config = dict(
    d_mlp=768,
    vocab_size=8192,
    norm_eps=1e-05,
    tie_embeddings=True,
    init='normal',
    init_std_o=0.0,
    init_std_up=0.0419,
    optimizer='muon_variant',
    lr=0.0106,
    lr_mult_o=4.0,
    schedule='wsd',
    decay_fraction=1.0,
    batch_tokens=131072,
    dataset='wikipedia_en',
)
MLP neurons of a small language model. Each row is named by its layer, matrix (up: input weights; down: output weights) and neuron, and shows model dimensions 32-159. Each number is 128 + 32 x the weight over its row's rms, rounded and kept within 0 to 255.
After each neuron's rows, "fires on" lists the tokens most often at its 100 highest values on Wikipedia text that the model never trained on.

L7.up212 [116  97 149 113 170 110 140 136 170  97 107 162 167  74 124 103 144 101 151 152 146 154 149  78 118 110 158 157 178  97 126 107 147  77 169  90  86  99 118 174 167  93 122 134 110 100 137 137 107 137 120 129 138 164 159  85 113  86 109 159 133 100 117  77 136 114 152 101 138  99 162 121 123 177 126 140 190 130  77 155 124  92 175 178 131 100 138 114 114 105 162 109 153  62 136  39 109 173 156 170 147  85 115 103 116 162 102 165 118 134  98  23 164 136 159 103 104  90 105 126 133 183  85 124 154 153 186  93]
L7.down212 [ 90 130 155 148 154 110 112 156  85 132 137 172 122 115 168 139  80 104 145  85 148 114 201 138 157 129 144 118 122 118  95 125 129 144 178 153 177 131 114 116  35 141 104 143 113 160 141 143 188 118  75 142 102 123 123 153  78 148 133 156  86  79 124 172 139  75 152 150 169  83 150  74 118  66  85 141 177 149 103 112 135 171 141  94 145 159 100 174 134  77 132 122 104 192 112 144 176 147  94 111 132 169 140 157  22 160 137 101 140 124 106 183 103 121 127 152 200 169  92 141  72 111 130  88  86 152 146  91]
fires on: "p", "ma", "e", "n", "t", "ta"

L10.up655 [126 175 139 169 166 152 132 147 142 150 100 120 103 109 164 137  78  95 151  86 151 113 219 145 135 104 105 107 162 117 172 197  73 146 128  60 105 155  94 127 181  91 145  98 101 137 153 139 176 114  62 126 128 128 123 113 143 153 160 158 144 140  97 135 133 136 108 139 154 183 162 149 158 163  95 118 139 144 155 181 208 162 124  83 103 143 175  99 152 108 144  25  93 139 160 111 135  63 111 110 184 108  77 124  75 103 143 150 178 126 113 102 118 157 133 108 112 160 133  83 116 146 129 121 136 152 101 140]
L10.down655 [151  89  98 109 103 127 160 138 161 165 109 140 172 114  76  78 115 106 113 168  71 104 184 153 111 137 133 140 100 115  98 156 170  58 137 144 118  64 134  86 133 168  75  80 112 153 166 133 124 103 131 102 119 166 144 142 113 166 118 104 131 145 118 130 156  98 164 121 112 119 151 131  86 164 124  70 149 141 100 136 157 162 134 112  83 118 137  93  79 110 144 127 171  80 125 178  77 143 110 134 178 168 148 121  89  70 116 145 124  50 132 132 166 102 143 105  95  94 196 137 109 163 136 123  63 139 120 140]
fires on: ","

L9.up516 [ 94 179 134  72 198 157 118 107 130 167  97 110 115 117 129  97 143 148 146 116  73 103 132  64  98 142  76 160  81  94 149  92  84 109 117 115 130 199 167  57 142  98 124 194 127 130  96 142 125 181  96 137 175 147 149 102 209 146 119  94 183  89  67  71 105 148 129 133 135  79 120 101 134 174 125 119 127 122 128 116 133 107 141 103 169 169 157 132 147  95 116 107 149  92 125 186  48 142 139  71 108 116 125 109 179  86 127 142 130 165 167 106  98 105 117 144 160 135 139 123 101 103 209 129 132 121 121 137]
L9.down516 [102 151 100  87 151  84 152 184  76 112 132 150 132 150 132 152 130 145 182 148 102 141 124 148 165 155 125 142 155 112 126 135 122  75 102  86  69 107 167 146 121 129  89  52 126  87 108 119 200 142 199  81 109  88 171 121 126  77  86 158  57 158 113  98 195 105 168 126  92 122 122 187  79  76 123 116 104 142 146 156  57 154 160 145 158 116 157 147 169 107 132 168 101 162 107 147 143 135 108 180 173 162 134  74 118 169 148 107 117 124  72 130 145  96 140 160 164 154 159 109 140 141  72 133 164 121 144 107]
fires on: "s", " who", " that", " and", " of"

L9.up539 [139 150 143 123 130 108 148 143 149  33  97 156  90 130 133  62 142 109 119 105 131 178 137 142 142 134  65 112 168 177 164 134 111 161 173 204 160 167 149 145 185 109 118 136 119 115 160 197 154 116 114 102 154 141  97 147 118 171 104 121 131 144  81 151 139 157 108 158 139 148 134 117 104  83  75  88 117 170 140 131 184 138 168 147 100 138 139 141 144 178 186 111 157 147 133 160 159  59 133 154 139 125  86 153  89  35 185  68 175 116 114 156  65 139  75 178 118 163  96 161 152  71 125 120  92 102 136 151]
L9.down539 [101 133 146 198 133 173 120 119  99 216 101 169 144 120 143  99 117  99 147 140 134  80 134 150 138 143 136 109  92  86  78 102 122 173 140 140 151  79  78 105  87  97  89 180 155 151 127 167 162  92 138  89 126 142 157 146 149 134 131 164 133 131 141  76 111  60  83 133 151 100 132 150 134 135 107  99 115  46  63 127  83 139 129 130 212 157 121 129  89  61  72 154  95 100  64 108 145 177  92  64 126 108 152 108 129 137  97 130 136 166 158 101 175  49 120  94  96 104 126 133  89 167 165 171 136 123 182 114]
fires on: " a", ",", "===", " the", " ("

L3.up716 [180 103 101 102 165 138  96  99 170 132 111 174 145 117 109 105 145 170 138 222 118 202 141  93 175 132  90 151 114 145 161 138 109 165 139 184 120 136 172 136 170 127 135 132  77 114 163 137 120 144  67 156 111  88 149 110 137 124 196 142 113  60 185 150 122 117 160 147 151 117 117 126 146  74 129 113 105 127 122 144 117 101  73 120 120  98  57 182 134 113 140 111 112 159 127 100 111 140 137  78 166 101 166 130 174 165  33 142  91 152  86 131 137 147  73 119  95  84 154 155 119 113 135 139 134 144  91  97]
L3.down716 [145 107 148 160  87 148 109  90 165 157  91 127 106 127 129 125 128 134 134 196  92 144 108 174 166  99 141 128  83  44 101 123  87 116 160 179 152 157 169 165 107 149 137 106 105  89 170 113 138 151 113 116 130 124 122 126 159  57 145 177 105  99 180 183 133 221 169 104 121  87 162  83 119 146 152  70 142  65 119 125 149 128 110 146 106 166 130 127 122 149 107 101 133 130 128 103 111 182 109  93 134 128 202 127 111  84 100 121 101 156 126 159 172 162 147 140 122  82 156 136 174 142 184 135  89 174 119 117]
fires on: "ed", "ing", "e", "ent", " Synonyms"

L6.up269 [119 114 189 125 136  95 112  91 108  65 187 136 172 151 159 146 117 147 100 130  84 165 135 160  85 166 111  85 120 113 117 165 117 135 151 119 122 118 207 110 195 118 102 133 107  59 128 130 191 148 122 124 134 108 165  95  77 133 125 148 162 135 133 140  94 112  84 120 103 126  91 149  50 113 131 126 154  97 151 157 152 162 101 146 130 165 168 148 148  96 167 111  82 148 127 109 177 132 117  88 163 138 154  93 155 138 101 124 163  76 151  89 145 150  55 147 154 135 170 117 133 166 117 112 151 137  70  99]
L6.down269 [156 163 149  92 141 165 150 116 124 134 105 124  78 103 151 114 133 170  84 100 173 132 145 130  76 145 123 127 100 205  90 132  90 142 162 125 107 140 121 156  92 123 174 154  98 116  80 125 106  78  88 163 143 134 164 229 151 165 149 119 134  38 122 147 141 182 118 148  93 143 155  79 164 156 180 102 129 150 100 134 117 131  69  85 142 181 163 145 131 107 158 181 184  84 139 134 128 152 141 132  78 122 166 103 115 120 127 130  98 141 142  88 103 169 153 150  88 117 171 109 126  54 152 144 142  93 111 163]
fires on: "'", "s", "ic", "tic", "ma", " of"

L6.up320 [180 145 153 132 172 110 116 110 128  88 121 158 113  89 214 184  99 136 180 162 121 120 192 103 142 192 146 163  69 193 134 156  91 215 178  78 146 175 162 151 141  89 116 116 109 117  99  81 119 142  52 171 116  92 163  95 104  87 234 109 146 137 142 137 161 121 113 153 129 125 124 143 103 138 129  82 137 123 197 135 114 127 162 119 132  68 142 128 149 108 124 112 168 138 111 164 136 149 121 153 128 191 156 139 132  99  86 142  61 114 116 134 165 115  70  86 131 133 165 179 127 110 113 131 122 166 101  90]
L6.down320 [122 103 161 121  87  92 127 102 146  63  97 116 147 135 199 125 134 198 193 141 174 136 174  71 148  84 109 140 146  95 114  92  90 135 113 148  90 127 177 124  91 115 123  51 127 176 148 153 132 106 140 142 140  72 156 109 141 129 158 112  72 130 109 131 140 128 167 162 176 111 128 152 163  77 144 117 215  75 174 167  65 128  97 127  89 156  53 185  72  94 139 109 160 165 148 124 137 108 118 133 147  90 154 112 132 102 109 111 106 110 105 115 148 100 147 166 162 190 108  69 125 100 140  91 119 153 138 156]
fires on: "s", "ed", "poli"

L9.up322 [116  95  99  34 121 162 139 141 134 157  31 150 140 181 128 150  85  76 199 102  83  86 139 119  61 114 140  83 171 151 159 170 161 106 150  97 125 169  91 142 124  58 124 114 134 102 138 154 136 122 160 122 137 166 121 160 165 127 158 143 150 112 126 146 189  72  71 132 165 186 139 110 150 165 140  94 144  99 130 215 126 102 124 149 131 119 102 167 131 141  97  82 127  84  98 141 151 127 132 154 143 165 133 124 119  75 157  84 123  90 105 124 188 139 138 140 166 213 122 105 123 118 134 167  81 106 105 140]
L9.down322 [123 141 152  81 145 193  88 115 118 107 151 146 170 139  89 106 108 132 118 130 145 160 118 176 143 157 123 133 216 144 131 115 142 114 109  73 142 103 118  65 143 125 123  76 142 116  54 106 127 101 112 124 136  99 127 104  83 165 149 159 186 129  88 132 142  80 113 101 117 128 129 181 162  96 134 170 125 128 152 166 175 117  89  78 104  72 150 110  83 140 132 140 225 114 131 139 101 185 110 148 122 107 153  65 153 189 129 127 130  97 132  81 115 146 121  90 105 191 166 112 108 173 134 146 131 145 151  98]
fires on: ",", ":", "d", "),", " had"

L7.up429 [135 214 126  97 163 111  54 116 146  74 163 102 127 179  94  90 141 153 149 152 138 138 122 113 122 130 134 135 126 133 126 152 151 109 175 162 185 154 122 108 131 133 132 156 157 169 160  96  66  76 128  68 148  90 112 113  68 146  91 133  94 110 174 109 115  83 115  83 126 105  96 107 134 154  58 154  84  69  68 156 150 152 160 133 164  76  93 130 119 119 138  97 134 148 117 174 185  92 173 106 177 108 192 131 135 100 119 107 156 108 100 144 113 126 156 129 120  98 142  89 195 228 106 194 159 130  80 115]
L7.down429 [128 119  95 197 127  94  94 137 127  70 175  94 128 136 101  88 117 114 129 141 124 113  87 109  99  66 140 161 129  31 103 133 152 114 133 108 144 113  72 124 157 162 126  98 103 171 151 112 152 130 119 159 150 147 161 140 152 131 167 179  99 163 161  62 149 150 126 161  93 106 145  49 117  83 147 113  97 152 124 110 145 110 133  88  68 152 104 138 126 136 191  95 129 200  80 102 180 177 149  82 110 138 174 111 134 122 138 204 133 148 102 179 134 108 142 100 154 156 101 189 122 151 141 129  77 154  91 174]
fires on: "ed", "3", "Standing", " Notes", "th"

L7.up169 [173  98 203 112 149 119 138 138  87 173 152  97 150 153 127 103 113 153 164 127 112 133  87 174 115 117 137  81 140 168  90 135 174 175 176 126 106 115 106  86 140 128 108 160  97  69 130 147 165 134 164 140  86  71 129 147 117 140 152 136 122 148 149 156 143  64 106  91 204  85  90 138  78 132 111  51 135 104 142 179 113 109 116 157  54 134 147 110  65 153 169  90 103 144 162 116 138 134 130 146  83 120 142 114 122 120 115 114 131 157 153 119 151 172 125 150 147 148 166 140 101  93 160 145 112  90 111 128]
L7.down169 [115  97 119  52 132 121 162 151 139 100 162  88  97  98  74 186 188 107  75 179  72 154 152 192 138 149 142 158 112 152 109 146 160 169 117 150 130 100 135 100  93 201 143 142  73 121  71 144 140 138 116 156 121 116  96 179 136 166 137 131 152 135 112 180 140 105 131  95 103 125 124 166 136 170 126 102  95 127 123 109  99 138  37 109 178 122 160 141 137  96 144 150 155 143  65  95 139 114  88 110 138  86 147 140 110 127 112 107 125  90 120 144 134 179 143  99 115  60  96 129 126 138 111 192 162 154 150 119]
fires on: "'", "tic", "’", " overall"

L8.up632 [126  95 161 124 161 125 128 106 157 190 112 143  92  99 111 148 150 117  92 132  95 133 158 132  76  96 118  45 137 103 120 125 157 102 115 143 103 108 127 115 124 129 159 123 160 141 147 159 153  83 115  99 171 128 185  54 183  85  89 158 137 164 154 133 101 108 147 148 125 150  91  55 173  74 103 116 120 129 131 116 116 127 133 134 132 103 176 135 140 100 139  65  86  78 113 159  76 138 150 176  98 147 164  73 118  64 142 110  64  53 146 143 150  95 172 109 138 191 150 103 138 116 155 203 134 128 134 143]
L8.down632 [120 125 145 157  73 141  83 125 126  84 170 147 146 137 148 133 137 126 124  45 149 186  94 133 129 126 180 111 113 168 158 123 148 153 138  67 114  94 139 130 147 171  85 113  90  92  89 122 149 123 116 129 134 118 128 131 161 156 148 116 104  78 133  50 195 138  65 157  84 147 225 172 105 141  71 144 134 148  93 119 184 120 106 101 112  88 157 116 133 115 118 189 183 137 108 106  96 109 119 122 143 148 173 173 100 171  65 163 131 127 151  99 124 151 134 168 118 144 164 131 120 166 151  97 117 140 187 110]
fires on: ",", "),", "am", "ar", "al", " was"

L9.up642 [158 135 197 124 119 133 208 176 120 110  74  98 184 166  94 103 109 116 113 131 145 174 156 104 140 124 193 130 170  82 180 129 130 153 184 133 161 111 132 195 179 159 109  68  72 156 174 133 171 103 118 155 153 116 143 106 113  54 134 139 134 119 103  64 153 147  95 162 139 123 142 100 139 104 141  85 162  93 153 151 127 109 118 104  97  85 152 198 162 174  73 102 117 149 141 123 115 130 148 133 134 102 105 102 118 135 120 110 154 192 101  98 141 141 123 202 161 132 114 119 103 110  97 122 140 130 106 100]
L9.down642 [121 112 183  99 144  91 129 141 149 105 104 162 118 140  66 100 142 111 136 125 134 154 157 171  87 174 120 173 145 101 114 147 113 100 104  74  98 155 148 101 104 142 131 119 135 136 114  97  80 104 194  60 107 118 118 101 196 139 163 139 130 174 104  94 105  52 188 202 101 138 163 100 111 148 131  81 119 101 165 101 160 153 106 152  33 172 172 114 137  80 146 148 114  91 157 144  47 220 134 124 179 114 138 133 104 148 102 116 142 138  95 101 139 143 111  73 165 163  99 121 100 102 121 115 109 117  77 122]
fires on: ",", ";", ")"

L9.up387 [ 80 146 109 150  94  57  99 179 111 109 110 136 100 106 103 127 140 116 136 153 155 176 138 132 143 121  51 108 169  71 108  81 140  84 157 174 142 126 158 247 130  74 104 106 169 120  58 160 133 100 108 123 106 137 160 152 178 188 111 129 152  96 156 126  87 118 159  93 114 139 157  97 146 174  96 154 184 124 143 169 132 147 118 113 106 118 126 150 144 133 123  76 129 132 135 130 158  91 156 144  92  57 146 126 100 135 128 121 113 116 120  86 185 128  74 183 133 106 100 126 174 107 135  62 125 107 131 180]
L9.down387 [136 135 152 116 117 158 149 147 122 145 194 101 120 114 134 132  98 112 109 135 141 140  98 177 153 144 211 171 102 138  79 119 102 116  86 114 156  91 158 135 134 130 148 162 116 152 172 125 104 154 148 149 162  92 139 124 160 153 140 140 121 168 107 117 141 136  97 154  84 100 182 170  94 111 134 116 147 185 133  91 113 179 164 115 109 151 128 110 103 168 146 125 111 157 136 181 159 148 147  83 125 130 154 132 126 121 154 158 148 159  87 175  62 116  78 112 196  99 187 108 121 141  43 100  78 192 125 137]
fires on: "n", "e", "nell", "na", "ke"

L9.up56 [138 175 151 176 115  77 157 145 166 135 143 164 139 134 152 115 113 168 131 117 102 151 176 139 115 107 170  87 155 170  96 161 107 135 109 143 124 145  73  78 106 147 206 123 104 122 117 132  82  96 147  64 101 117 132 168 100 162  50 109 148 151 134 145  87 121  83 149 163 113 108 154 119 105 144 194 130  87  96 149 121 149 126 139 165 151 153 104  80  81 150 101 153 158 102 141 119 144  93 118 219 129 123  85 137 212 155 155 114  71 187 115 195 194 158 125 136  69 165 118 132 152 133 134 152  87  90 101]
L9.down56 [177 107  60  78 145 137 143 202 100 102  56  88 124 147  84 132 112 104 170  85 124 164 118 152  98 160 149 151 138  90 155 145  91  76 125 129 117  97 168 126 201  80  76 159 139 167 106 110  73 153 174 136 107 109 155 108 150 113 143 157 102 126 132  83 131 162 125 194 110 128 147  64 174 164 125 164 113 140 170 128 120  91 112  93  79 106 109 165 136 168 184  96 106 132 158 136 196 142  94 134  95  97 116  90 130  81 111 146 136 114 107 101  84 132 130 159  92 188 106 136 119  90 142 119 165 113 138 114]
fires on: "s", "ly", "er", " the", "or"

L9.up248 [153 129 124 156 135 161 180 110 150 132 116 134 196 162 132 134 112 135 109 124  93 142 170  96 126 155  98 116 168 146 110 101 125 182 161 140  31 177 133  75 138  96  97 128 170  90 132 154 190 128 104 172 151 140 118  88 175 151 140 194 139 109 124 154 113 108  95 121 114 137 105 103 127 138 122 146 103 129 129 165 120 182 120  90 124 110 142 174 118 121 104  88 148 133 175 148  98  71 110 114 110 102  90 174 138  88 105  85  57 165  98  64  99  91 105 104 199 178 128  63 154 123 155 125 121  78 160 121]
L9.down248 [131  96  91 164 116 148 147 167 143  99 120 150 115 131 119 128 159 130  95 161 134 144 117 142 151 102  92 170 122 126 186 130 119 103  73 150 180  33 133 115  79 185 137 157  99 136 118 129 131 206 160 110 139 114 120 137  38 103 165  64 128 109 118 118 140 129 188 139 107 166 110 140 161 104  79  84 132 160 162  67 141 115 126 149 140 155 162 125  87 100 186 129  93 164 101 102 159 145 204 110 116 176 163  69 115  70 167 137 135 149 142 107 167 156 118 155  90 103 147 152 118 144 100 128 134 164 150 117]
fires on: " and", ",", "ph", "s"

L7.up344 [116 166 138 153 167 114 174 105 140 116 108 170 119 177 116 137 106 140 128 135 107 130 118 178 148 140 108 142 140 153 146 124 119  87  96 165 198 117  83 110 156 137 195 176  70  72 131 110 169 137 101 133 146 104 182 162 102 137  77  57 202 152 132  84 112 176 129 115 116 129 130 113 131 114 151 129 126 161 169  70 138 126 120  75 123 159 170 164 102 126 179  55 124 178 145 170 124 126 104 149  25 123 110 118  93 134 149 151 121 109 202 111 134 155 146 100  85 124 111 167 128 102  96 113  70 124 123 118]
L7.down344 [139  96 146 114  75 122 121 181 123  92 119 125 119 133 142 100 157 117 101 170 127 101 163  95 125 101 111 121  75 116 137 101 134 170 186 110  95 148 198 151 157  73  90 104 199 149  98 117 113 116 109 113 130 156 109 144 171 111  94 178  69 127 117 135 101  81 122  88  59 144 135 155  88 124 133  94 104 123 153 124 145 153  96 115 148 112  63 107 113 151 137 169 152 120 146 156 176 132 155 116 170 130  99 125 138 109 117 102 120 150  88 122 160 124 168 162 155 133 112 164 164 145 144 164 164 135 149 109]
fires on: "ly", "al", "tic", " the", "ous"

L8.up410 [115 122 132 139 142 130 162  90  76 167 116  65 120 129 151 186 159 168 159  97 115 117 122 192 144 110  85 166 152  98 126 175 125 132  63 132 121 133 143 119 137 143 103 149  84  74  75  78 133 134 134 166 106 109 212  97 178 126  63 109 120 120 106  67 140 151 143 108 110 163 122 109 105  99 133  95  83 122 166 169 140 149  90 137  91 155 153 119 108 120  98  77 125  85 101 131 128  49 164  67  97 155 122 151 129  93 163 168 156 100 130  53 129 114 108 141 146  74  76  90 169 180 183 113 102  64 116 185]
L8.down410 [ 73 138 124 172 123 146  92  91 130 151  81 143  91 114 125 120 121 118 161 146 100 123 148  97 141 121 113 149  80 150 119 121 167 146 193 120 154 158 122  81 160 118 108 104 197 175 157 116 118 107 194 116 118 122  77 143  59  87 162 124 101 172 160 149 151  54  91  96 113 108 101 160 128 130  88 104 136  94 112 127 136 117 126 171 172 167 123 174 165 124 147 155 166 108 128 141  46 147  86 142 206 102  82 143  46 129 124  73 149 157 130 146 138 110 126  90 152 145 158 165  93  95 157 131 106 154 213  83]
fires on: "s", ":", " |", "ors"

L3.up470 [198 118 121 133 150 147 135 203 150 166 109 150 128  56 100 182  38  83 128  80 127 129 166  98 176 162 134  78 105 132  90 107  92  80 141 152 142 101 109 100 126 167 132  94 104 147  81 141  66 126 146  70 112 121 136 186 126 138 118 145 134 161 179 137 149  86 125 102 119 132  85 100 206 123 173  66 136 104  96 137 139 141 121 142 116 159 147 127 109 122 105 100 118 151 137 124 137 113 103 136 131 115 161 189 186 129 127 134 122 105  65 111 136  67 125 138 100  87 180  91 168 176 113 152 105 110 173 117]
L3.down470 [152 101  93 123 126 123 122 166 138 162 126  86 133 167 127  80 125 144  63 108  81 112  99  83 134 129 147 210  91 144 134 129  72 153 111 106 130  82 171 137 149 158 109 169 110  72 120 150 158 177 146 189 179 104 117 117 200 103 100  96 128 123 143 155 152 173 121 117  61 171 111 110 118 100 174 154  81 136 132 166 125 117  65  71 162 168 172 156 144 130 132 131 180  72 127 105 180 171 153 113 119 139 153 103 102 106 144 178 131  58 188 123 136 150 115 142 145 170 129 163 126 163 142 105  92  90 143 140]
fires on: " con", " ex", " sub", "con", "-"

L10.up162 [159 178 145  79 140 103 142 135 108  89 129 163 115 131 105 207 138 143 138 129 177 181 107 148 105 124 159 117 161 129 107 119 138 127 102 120  94 118  90 180 118 194 131 141 160 175 104  88 176  23 169 126 107 104 158  57  87  49 145 159 133 135 147 116 107 144 156  96  79 110  86 164 129 139 139 189 117 131 146 148 118 104 175 142 105 123 120 105 179 162 108  77 101 123 140 108 106 133  91 111 150 118 169 137 105 153 103 133 172 148 158 163 111 141 125 160  69 130 125 166 119 203 134 106 103 166 131 182]
L10.down162 [103 142 143 212 190 137 183 118 105 131  95 115 108 172 174 104  78 114 105  74 116 108 133 121  68  98 106 127 105 151 116  82 129 134  89 108 142 133  93 108  85 141 150 145 152 118 220 118 160 198  78 169 180 142 105 143 141 160 118 162 164 159  97 171 140 103 116 147 124 101 122 100 179 148 163 115 128  77 146  54 178 116 173 138  83 161 136  99 108 123 113 109 120 102  70 118 129 132  93  99  47 108 100 127 142 114 142 148 142 196 113  83 167 110 136 125 120 179 134  75 165 198  92 120 151  43 170 161]
fires on: ",", " |", ")", "st"

L6.up370 [130 123 135 116 127 156 140  80 110 141 140  83 162  97 180 131 126 129 107 157 154 118 148 101 157 106 175 203 149  67 121  81  62 169 170  67  72 140 108  76 129 117 161 179 155  76 165 118 182 169 117 149 172  86 164 149 111  89  96 100 187 165 107 109 130 125 135  78 140 144 131 121 149 140 148 125 158 113 147  77 101 157 125 115  76 148 146 110 153 183  85 131 117 188 136 135  96 163 171 108  65  94 104 135 155 114 142 104  94 114 128 143 158  73 139 185  91  87 140 156 125 128  56 153 124  69 150 145]
L6.down370 [147 144 138 125 121  90 117 156 115 163 120 158 130 223  74 148 112 161 138 111 104 119 177 179  95 121 136 133 120 160 101  74 100 159  57 147 167  97  68 180 131  70 179 179  46 102 108 157  96 146 112  89  69 153 146 128 113 133 101 128 178 174 191  98 103 172  73 125 133 148 142 153  91 142 145 137 122 147 178 136 112 132  92 103 137 162 139 118 131  98 182 118 169 128 182 122 141  74 127 120 119 163 128 114  62 203  84 185 105 114 169 151 100 117 128 123 111 145 152 137 117  69 159  93 145 119 114 119]
fires on: "9", "6", "8", "5", "0", "ul"

L7.up569 [123  94  78 134  86 103 127 159 168 183 122  92 143  89 115  89 164 137 148 112 170 102 107  72 119 106 101 132 166  94 133 120 103 180 103 113  75 164  85 165 154 113 104  74 158 124 114  75  85 109 121 182 134 136  76  83  88  90 130 181 164 146 156 126 146 128 130  90 112  93 133 126 114 175  98 117 112 131 143 175 127 119 118 167 110 122 125 162 129 144 112 122 181  79 142 113  62 178 103 183 181 123 158 116 134 114 125 140 127 159 168 129 179 165 142 145 154 174 166  99  72  97  78 141 148 121 136 134]
L7.down569 [ 74 201 136 124  99 121 105  93 142 118 119 132 136 150 195 123 105  82  81 110  78 134  92 137 128 124 123 167 123 123 123 177 129 138 135 104 140  84 152  86 127 128 138 115 120 137 148 153 117  96 121 149  64 126 192 137 149 115 139  80 127 143 118 129 125 139 108 181  91 128 151 138  75 107 121 115 114 102 139 193 203 144 153 108 122 214 149 131 115 141 154 203  68 115  96 139 171  69 183  87 143 158 128 134  93 136 136 114 110 108 124 154 155 153 116 123  49 151 150 164 136 145 147 104 129 162 115 172]
fires on: "v", " W", " G", "ill", "–"

L9.up767 [137 128 132  98  73 145 161 129 107 181 171 167 133  68  98 176 126 126 155  46 162 104 126 197  98 111  76 117 148  75 130 202 140 122 221 144 117 130 103 162 169 181  95 177  84 139 145 143 154 136  85 116  97  92 159  81 116 126 115 139 137 128 116 154 134 133 132 125 103 129 141  72 169  91 152 147 152 111 100  56 165 226 129  80 106 108 144 140 148 101 132 158 117 143 121 154 188 118 136  74 101  88 101 175 140 125  63 143 101 145  89 150 150 189 116 111 156 131 107  63 191 127 176  74 119 109 187  95]
L9.down767 [ 81 166  92 177  92 112  65 155 133  83  99 121 121 117 171 176 124 131 143 147 163 145  84 118  89 135 118 199  82 129 164  74 127 140 104 157 123 176 131  69 117 170 156 121 108 124 128 156 126 134 164 158  82 145 161 103 140 116  55 122  64 110 204 148  98 110 150 136 124  88 120 151 155 132 105  83 133  98 105 168 126  68  75 163 184 105  92 146 148 140 144 166 108  92 159  85 133 167 115 102 179 159 121 132 100 145  88 146 179 153 116 127 108 133 104 109 145 125 154 111 164 121 109 151 162 130 102 151]
fires on: " |", " of", ":", " Ta", "w"

L3.up254 [ 84  80 155 127 179 131 117 127 133 105 104 122 115 183 126  78  74 102 144 140 167 149  97 178  96  88 149 130 147 125  81  58 119 190  91 159 131  89  96  90  90 184 118 124 137 138  68 143 131 165 155 114 154 117 164  78  99 127 144 109 130 146 105 118  89 192 111 108 161 122 131 129 152 179 178 144 116 144 136 125 178 162 124 164 128 119 129 121 132 143  80 180  95 176 117 115 131 131  88 151 146 133 114 120 201 131 149 112 135 120 152  65 163 199 159 143 149  80  91 171 145 134 170 107  68 151 122 139]
L3.down254 [ 63  90 168 221  88 163 120 123 118 166 102  95 126 119 116 128 139 145 112  82 107 124  94 104  90 104 127 108 175  87 140 150 126 134 158 117 162  85  96 124 140 148 113 123 104  59 117 141 185 117 211 146 216 182 137 121 113 118 153  93 153 140 141  99 107 121 158 110 124 173 159 170 102 144 152 173 131  86 152 131  60  85 139 108 147 160 137 116 141 139 105 126 139 149 102 111 102 102  46 166 105  58 143  91 120 112  96 124 132 109  95 129 125 145 180 110 152  78 122 125 151 206 110 114  91 165 109 143]
fires on: " |", "count", " Years", " Vi"

L8.up156 [149 146 139 141 118 160 110  99 140 135 134 176 123  95  66 115 136 136 141 153 148 106 147 164  82  64 187 160 110 153 137  77  49 130 126 156  59 112 158  72 112  69 112 171 217  76 156 118 117 148 159  84 160 100 127 115 108 142 127 151 150 130 153 132 127 126 136 133 151 168 108 112 155 118 162 120 163 132 132 129 184 113 122  99 111 139 116 108  99 193 133 126 188 131 117 132 171 114 145  84  99  74 132 154 107  74 123 130 123 154 103 185 152 154  81 164  73 139 166 131  99 147 119  90 171 121 126 191]
L8.down156 [180 150 110 170 166  82 125 190 102 167 101 131 108 145  99 160 172 115 131 135 131 128 147 127 151 113 147  89 107 101 136 121 143  85 166 137 166  84 131 140 125 117 149 111 108 117 149 141 114 172  75 124 152 132  93 185 130 100  75 121 151  99  68 105  89 159 152 146 160 104 135 182 116  84 112 134 178  68 121 137 107 141 116 148 115 158 117 109 171  90 141 123 111  50 121 143 146 113 108 127 131 170 114  86 128 164 163 117  85  84 166  93 160  84 120 129 135 191 156 141 164  83 186 126 148 175 179  92]
fires on: "t", "v", "s", "r", " of", "y"

L10.up149 [179  97 115 194 152  69  94 118 118 123 118  89 132 132 164 137 107 104 106  89 144 154 110 162 150  79 157 130 182  94 151 138  63 151 133 128 106 168  76 109 150 182  84 137 135 103 208 153 128 104 106 122 180 113 130  77 120 156 120 113 141 119 180 115 111  89 148 136 109  69 200 116 108 117 119 216 170 119 163  96 138 143 183 121 112 117 157 123 130 122 142  69  96 131 127 160 113 165 132  97 108  97 154 164  77 102 112 123 145  70 119 123 113 162 188  83 134 193 127 124  86 110 131 187  97 142 155 155]
L10.down149 [ 99 147 139 173  90 123 174 120 112 129 109 185 123 145 121 178 116 132 174 155 102  99 128 138 156 174  97 134 169 175 118 135 161 136 140 125  90 128  91  95 129 134 165 165 126 131 107 106 150 159 142 119  57 138  90  97 102 198  88  85 140 177  56 121 140 152 176 116 110 125 145 100 156 124 178 170  68 136 110  90 161 110 166  64 167 149 126  77  97  81  76  71  67 153 100 159  62 153 107 113 136 108 114  56 145 107 165 174 123 120  97 112 150  70 123  78 102 125 172 149 121 199 112 111 134 147 140  78]
fires on: ","